Part of a small language model's weights.
Size: 8 layers, 12 heads of 64, MLP 3072 GeGLU, vocabulary 49299, 151M parameters.
Architecture: RMSNorm before each block, rotary positions, no biases in attention or MLP, untied embeddings.
Training: a variant of Adam for these matrices, 908M tokens, 3462 steps.
MLP neurons of a small language model. Each row is named by its layer, matrix (down: output weights) and neuron, and shows model dimensions 528-719. Each number is 500 + 25 x the weight over its row's rms, rounded and kept within 0 to 999. Numbers have three digits each. A neuron's up and down rows have the sign that makes its largest values positive.
After each neuron's rows, "fires before" lists the tokens most often just after its 100 highest values on Wikipedia text that the model never trained on.

L4.down775:515496467493493503505481489483491513493512501460525537465471490511520507506480522512502505509523485464500487475541477453527511541494504483538487513532474508539517581520501494516459507512497525489528516497535460476507491497409504539500534487487490510457494484514523460454482472510484473480489517528512473522529514498496491540495507497495511478510488519506496513507543481495506491512517502477513500514511495510492523511489571490533515502511502497432475512470504491468482496491493492474494488499499481507473517469478510511481519504475496490494476536492481481532485492507551484519
fires before: "\n"

L4.down2132:486516539478446497520476496551524487533516495521475515488530505506504505530488463498469505514511498475533508476498447492505461515510494510531509499496461488490495486496486492537539475517470494478515498510520527501497528533504486501476504529474524544540486528511518540491546517511508473511514503480471473499495504487526531461474487494482494565532502504515496434509505489494541496537530488518441499515491493494480489504506487481502468526573490481486503507494502491498513522498544491536487509526481524479507470490469525483518489514478455545508485478468479515507512530481469479523
fires before: " |", " 0", " 2", " 1", " 3"

L4.down1473:486503525477469502502481482512541516525472458514518506512497501521492531529466516467491521499511505496511529520503544503540495497477492484534477466474493470505535507470527520495490465477492503501511493477531488518516518485518483494507498537481490483508530485498571504535523524544484572479530487457510493511494492442555528493512529512507480504538497470484490522501542487520511495509460499504475454526512473513479494544473498519488512500509525536539511547538478514496525523540512509536486496483522522506502472539491505469500520494478489473506531473508486445496426537517520492543
fires before: " |", " in", " •"

L4.down1906:470505503487508490533485458498467494486477488490507535507487493523521484531520500497501536491504478492484527473496486495517536495512518466518520482549474435548528517465518499520501511517509506526463463527509525501497465469514488475472467504480467518528459495530445505513508515504473529475484524533457500510491508480473516554514499499468514485482476517486537503562495473511510503524508508465559474469540525500533538494509535476504488469428505507508534459460506507483529476544532478526448534512537541476508474483504502501526485458532489493478522460499482460527492503477519503445
fires before: " |", " July", " in"

L4.down1345:492531503534512513452494484453507477498518526515503498482491509531492549503498531472513500511452510503513474512511501495458518487491492471579495496522490552512521495492512494475480533518479495519503486519527526446538471498480507491486447503459458531532498501515482473475531493507514491525554482528500532457507466518520471504485499456499511472530491527496500513540513514507535502502520430502505505505502502503497559484503481493515458494524503452520495526486490528495514494525507490475467509499476510450497571454469433512458520513497525527491517548512500513545502499512484435492
fires before: " |"

L4.down3004:502491497485464471503533491548514497509496506471498576543497505511478513508533478541519507531459457436516541498502539501468499492477473508539513451522504490505527483441477482496494518506536535510507472498504532554468464501493559474490530490485450496516497482517491501486462516507469514510508505501496506527482484482474486519534503522501506477496497491477510493495549460507468509511484505533491536469507484488502506498545485489512503522512510502505478520479453502517442473516567519497524477501504498500480543489510508486464512492527473494495495493517496469503451478551510510514
fires before: " |", " in", " film", "\n", " the"

L4.down2863:521494477532530484465522477489480485511538547494482489517469505517514535492543496495539476519460499458523484516493540485481537510470505507526508500483500515506539505464493500496475508515510496484484518518512460531528524430551509499529544512475477488515530445501487456508536486512489507498500515470564471511500484508489479526476476505533519524502482509478478506489536497500517476450534493510527505531504455517524545507502522489488476477449488488483505512468502483479496519485483510470495499498497487510459524498489482492479514494507497453504544517505483541507511493481550512494
fires before: "\n", "-"

L4.down480:519491533514508513482523493489480507542526502505536510489509521514496469511511477534462462548474516523564494474497510473533491514513441535469515489507501509519532494485465506538511489487433492501498505498510477517502476514545485523491493524473481482475528489509499502515500547518512460508484504471527481505492479496496506521498499501478522493494486557497505494521508487546537530502499509527528512496507496431531533566503483548492514505516486515467501499508523489474452465457496468468503461519529514508487544493467502470494489545473509505468471506508503503475575506555412499497
fires before: " 0", " ", " 1"

L4.down743:496510465490454521464514508478457491517517473492499514443494502527519530538527535501471533497498527520513502508499521494482495505542521466542493503521467488501508569549464518490406523503488558512490479502462457505516512470501509513514503468452479532522512484511499512526472413473505526454488535526523535510483493507459503532505492482507500474513465529552548507505510478497482454488466479513501479488488494488470508489516492499507524514526474529453465484460488499467473516506481500492489499542538503511483497513496494465498528496509487472497479560462515510524485491472551473520
fires before: "\n"

L4.down104:493497488499523491516474521500512452532481475497535515528543478542510500520499436521501508518477513522515479522490487454560499496470495512469478566494479517493484476486534505493491492478487547497536454476455499516487447502515498510554475518522490502463482516530481503462499573477529503497460513493463465504484532507514485428489515492489518511475475496531514462475480487507489525495541501520481544503517520520480465509542515486504480486514475483513528482489470518498491504486500509446500504480515481470515496508504525456512520516472484533471500508461529508530515495508561502521
fires before: " |", "\n", " 0"

L4.down1081:464480486481513494525508498478535492525505475457511484508478532509497471495491484502541499497484484457521503515477490503481506487498502500483501510471528476508502499507518496520500518497487452483540475523510504504492552507509502484485525544512512477547521498521511480514483463462503499478535503499516468521501513488475497480521493497478498470559486503477473533506533503530552545478495527511542527490488491498506552538508494501495543517499476500525510503516479483518507504512472506542494510514481538528495522483503503509538496490517472479503480498483503523492500497508501498510
fires before: " |", "'"

L4.down1810:534482532491519484517524517470531476439480484476468504427493495461509518517467525499511509480469508497487550500504475522505525494470485529503511525507506488473507521524481467487535483509520537479492512496502525502496512474539500501481503491451511494477503503483486467484475486518505462501509467525548476517517527502452485480510499488516560553502521526489473490503482506509500489531522502516463526448499435489510524505493496475526481487478505508491524530505511489521481496519509496471496503520483468505506515469503488528495520520498501518490468469485503456480507497538500534527
fires before: " |", ";"

L4.down2133:507437549552513485513512491504526477522492494484494476492501481521482462529519445502476536476528518503500517529507548496531498503486506499530482525530483527544479499474476467496533508501549482503479519531523522497474485501463515478516509509479518499506489494520481505501521459540462498511540501533494494489553498483517498470550490516488507464540496523472498500534495516536482484532503466537503541506533457503544532526490494499514486491508500506534557479520512537508512491503486499510474476486452507527494499456488482514508507524432495483506497492510503503495491439446516481545
fires before: " |", ".3"

L4.down91:515548519475501504527435512499465513446504526550540495473543486514494550488514491482509500461463464519484498512568520490507506486477552443503469472493516505498466513543506517564480488509481525481478484454483467489535480535444493490499508538519523522496483502488509419496507470517500502489496490508517484492493525535528490504498459507504507504512522535505501535503516535478509510513459492502503477509500505492424494479516486493547487523510549467488482468486496499509496479477454474489524517515501472488488471488515475474572505485491491492519511490481487541541449545494510467519
fires before: "\n", " as", "icola"

L4.down2982:513499502510522523510495494451493522503499502495521539543513458506494491482494522494501510506511514507490485521535463515533478503512499470496509499477552495469495572505506523500496470508480511501489485473468455489509501472460510489467486474518488498525500419505479461497483523484469504468486502535492511457485518466483502500523490474452495501513516495492478513471579499502496495492529488501515510491473563511492521448491546535498501469509499477482508524477504471476495471482489486432487510500510481509465502448495477519468534526510473492460513498518473492467487497557476498514
fires before: "\n", "-", " "

L4.down1278:531496496499498499483504511496484505488522501485473499493497490531509535510505506496525503495497485467490471506490484517475495520484517495530501505488469492515522552463499496485467496481511498499481510505499450515495535448500492499508486510503497477476525463471513500483532471507489483512488495510534511514549490488487483523464511479508495493493476500499454530481499496482496485498491501519509485508494478516515514477477495496501475502461508489485495512498468518513499501509499486464499508461510482495480480528507483508486506487491504490495517507511491514510485494481505488510
fires before: "\n"

L4.down2897:530510507512495539541519488491517527522488446467534461494535503455495510497484481476522517471570496517523493500521534455515466447491531525524468571533527539502519480496486514493534519504488505513531468504490505518513493482475481483518515487490523476494536538489501509531529498538505507496488477547476504520540488488498535461532501470450506524511491560518508467544495496540525511525484475516499499490513477516494561550494528568508521482522531502454536495514488523487514504459518523470520521472503463536482493519516467525497488476491458518489499540481461495515513491477522505513
fires before: " |", " 0", "\n", "2", " 1"

L4.down2688:545530497512516507516544509464501524456502513520527488504499480470480496496499508465482488482523500471534519512492498479508536504510485553532488458514493495477507515505469483463516579484517512465475531512526500492490489482495531462508527512480499523512498509540493518510455526531519483490498492563522543481491505481483540502510537497507495473513443484478517497503495491511521498509491479493523475458549494508443510543524502453472528498443469516529528478473438508510528530497502491563502481494522517497510504506504502489501503518536489504518525504515474466463505546505501490503
fires before: "\n", "|", "-"

L4.down2020:511539493462526486500456483491483520453507496498496499459516486519494502521507452547496506469477514477517509500560526544514493511519483496541483493512501508512502489510441504554560475473489498513479508500528522507530484527539484490444508475504532501554516526516471552504508500496470506487511542494509505478511509498482529499503503497465548489531487524474497526485472497491516533504535465544481493477511516537546511533471498539488495508524484489485485506450531490439475478465519484510529506532542438479473524450518451538500485495477509508518528500574507466478503492498523500528
fires before: " of", " in"

L4.down2542:460500503535471503514485501460457505446510517512497483520484480483475471479475495445507492514515501499458468541531489510520497499516499528547493492510520546444501495438525524510507517460513520479513463514496501494545457505494507477464455506475533496523505476514473480499518454501476488497489539501528509508479511530466538545512481481490491461526498486482500496504489497507503455492530488519508491488481490514440473499465512481541548500543501488462479487497479522479446534491501496490450507498524478520540443520516532498545504506453457471490514487541493487496508496492492491505
fires before: " of", "ey", " and", " in", " are"

L4.down1557:495513504465500484483501519564504472461495472515515553532466541518482498503459496472544497509490538425477508498511524499515490460488494460518454533473474512492516477491442489500509518530518505490484515527548479512500532445498433473514504517479470438532520494543499492534483546509510495467501483525519487491491503502538509484507517523507464524500489516495504492509483517503498491505501520481505479507482499488486510512501557502489498493533521509477443514504517490446465479490473525534513499529510494491485483481529509498484500515541502521488514511539477493504503523520503486445
fires before: " |", " was", " as", " made", " a"

L4.down2568:484443513512467478493504502467535508478494489468489494507450501473515492435509477466458507524465487489522539498465530500516561501499502456537516487536465553521513521501447503538476517536520527503474470502479480480509490529522498508469520459496524539462490485475498509448502477488513514507493456506525495441505453468528495587491503501482520513478516497519512509495479525475498548509521500469496541505478465497529509521490493475520526496483488500470474488561583487513481491506525530476487499483486506543527502491459523497541510496505498504505478502482487509516475498496503510489
fires before: " |", ";", "\n"

L4.down1035:526534509462511483516504514509528516494497485536508500508482505486478523514498511452496567490491462476508500484558512506498459495453511453508498518494498492448526539512493479527437510520505508513499538488502498570502497489507443536522507558484503539477519499482529516510508499510472472475507468474440475481519516556535519516495444527539552527502554520527513472478470484509524453491512536488452479521520506475459504509500507485487492485525506517494505540460522494442475489504478523458515517542469519532497459524490477505466487450532522462485539500482493545522471503520501472501
fires before: "\n"

L4.down2586:473465503500477490500519496518503502475517476492487526468512526497497503457464475492502532498511526506488516505527488481509509513454494552485454507483522419433517528497503494513487477470534461507538559508512488489504530492500491492526529499482499481520540460538495533532536516473476514514470489514491503440494498504534494477524483458495524490526486466453503509516495488508501516545506534532519490511518535501481533488502467476462515460499550492509496471519513502489493487547466505514452479501454468498511502505486528519538478482499448513529494520468471511464467530526486505506
fires before: "|", " Votes", " ", " Party", "\n"

L4.down828:538497550472498508500483518506474500532476487510464508519487478527487470498449485520479490469502464528529561519497467493530475488477477501544494494513556461493443531514512435504545488503496514507501493505473476486541506503501467503511519540488517516490525504521520504487520476440496543522469510478556510496498481507503495518496485537499494565515467500476511533474516514502491502493533464509525517493504512513474488504492486477490489530508502511503511523473523481470538512488469521537522459510534479473514488459479478473498510500460458476480501471463508508502529514461516530546
fires before: " a", " an", "\n", " is", " played"

L4.down1113:473508501448488471492461470510444510510508494479445503485485492536485463440526498496483487529467469498516501481480430517503489467479517513503522494536522470491447485469496466528531510500542503492488540531502505508492505470533494499478488491554504518497534505544504478496495499503489482474443522491464509471499489488512490516507498549463506482468499482479518501477477521460507485487517449508520528491487487515471454495485525465567497512466502491455533517478478537483513489485508509566521503540570467467453526507568520526495484460504513527522503515502480498493505489474476505500
fires before: " of", " to", " a", " that"

L4.down2215:475513458529476514458545541533527493487475495464521526480465493483484501506498533464478542525488502509534505555481499449517506489498505513540512465493507467516477490467522543528485522515460482445509495469548501509495474511546512497504452513536526520487495509492505489491544526511491536493526518546477510516521530474489497486469493518518513547543505520497497486502487496510481545465462471497504506493497471503503486446498486491493521510503474522539475516500527479519440510522453496505488506480492581494497517512512476498495484444516523494518496463483529529491528504499492505464
fires before: " |"

L4.down405:506499484524461481473532496454504443504513516476529522465463564494511544522535511499487462455537519499509503495544540488519491456544497456512490458456520543491487504542466510534513498499497469469511482498476517552469488499568504444469492516510517496499512510519512484521455515412504523509502483507512477533510515504453567499456472546481482552528485525523500500511489484521518537495479485513519493512504484502473496531515506484510502482516522478491511543476555513488503518477487493498474502473494524482509515521494508501458506505507512503544528492493556520449465521517488516515
fires before: " |", " •", " in", " lost"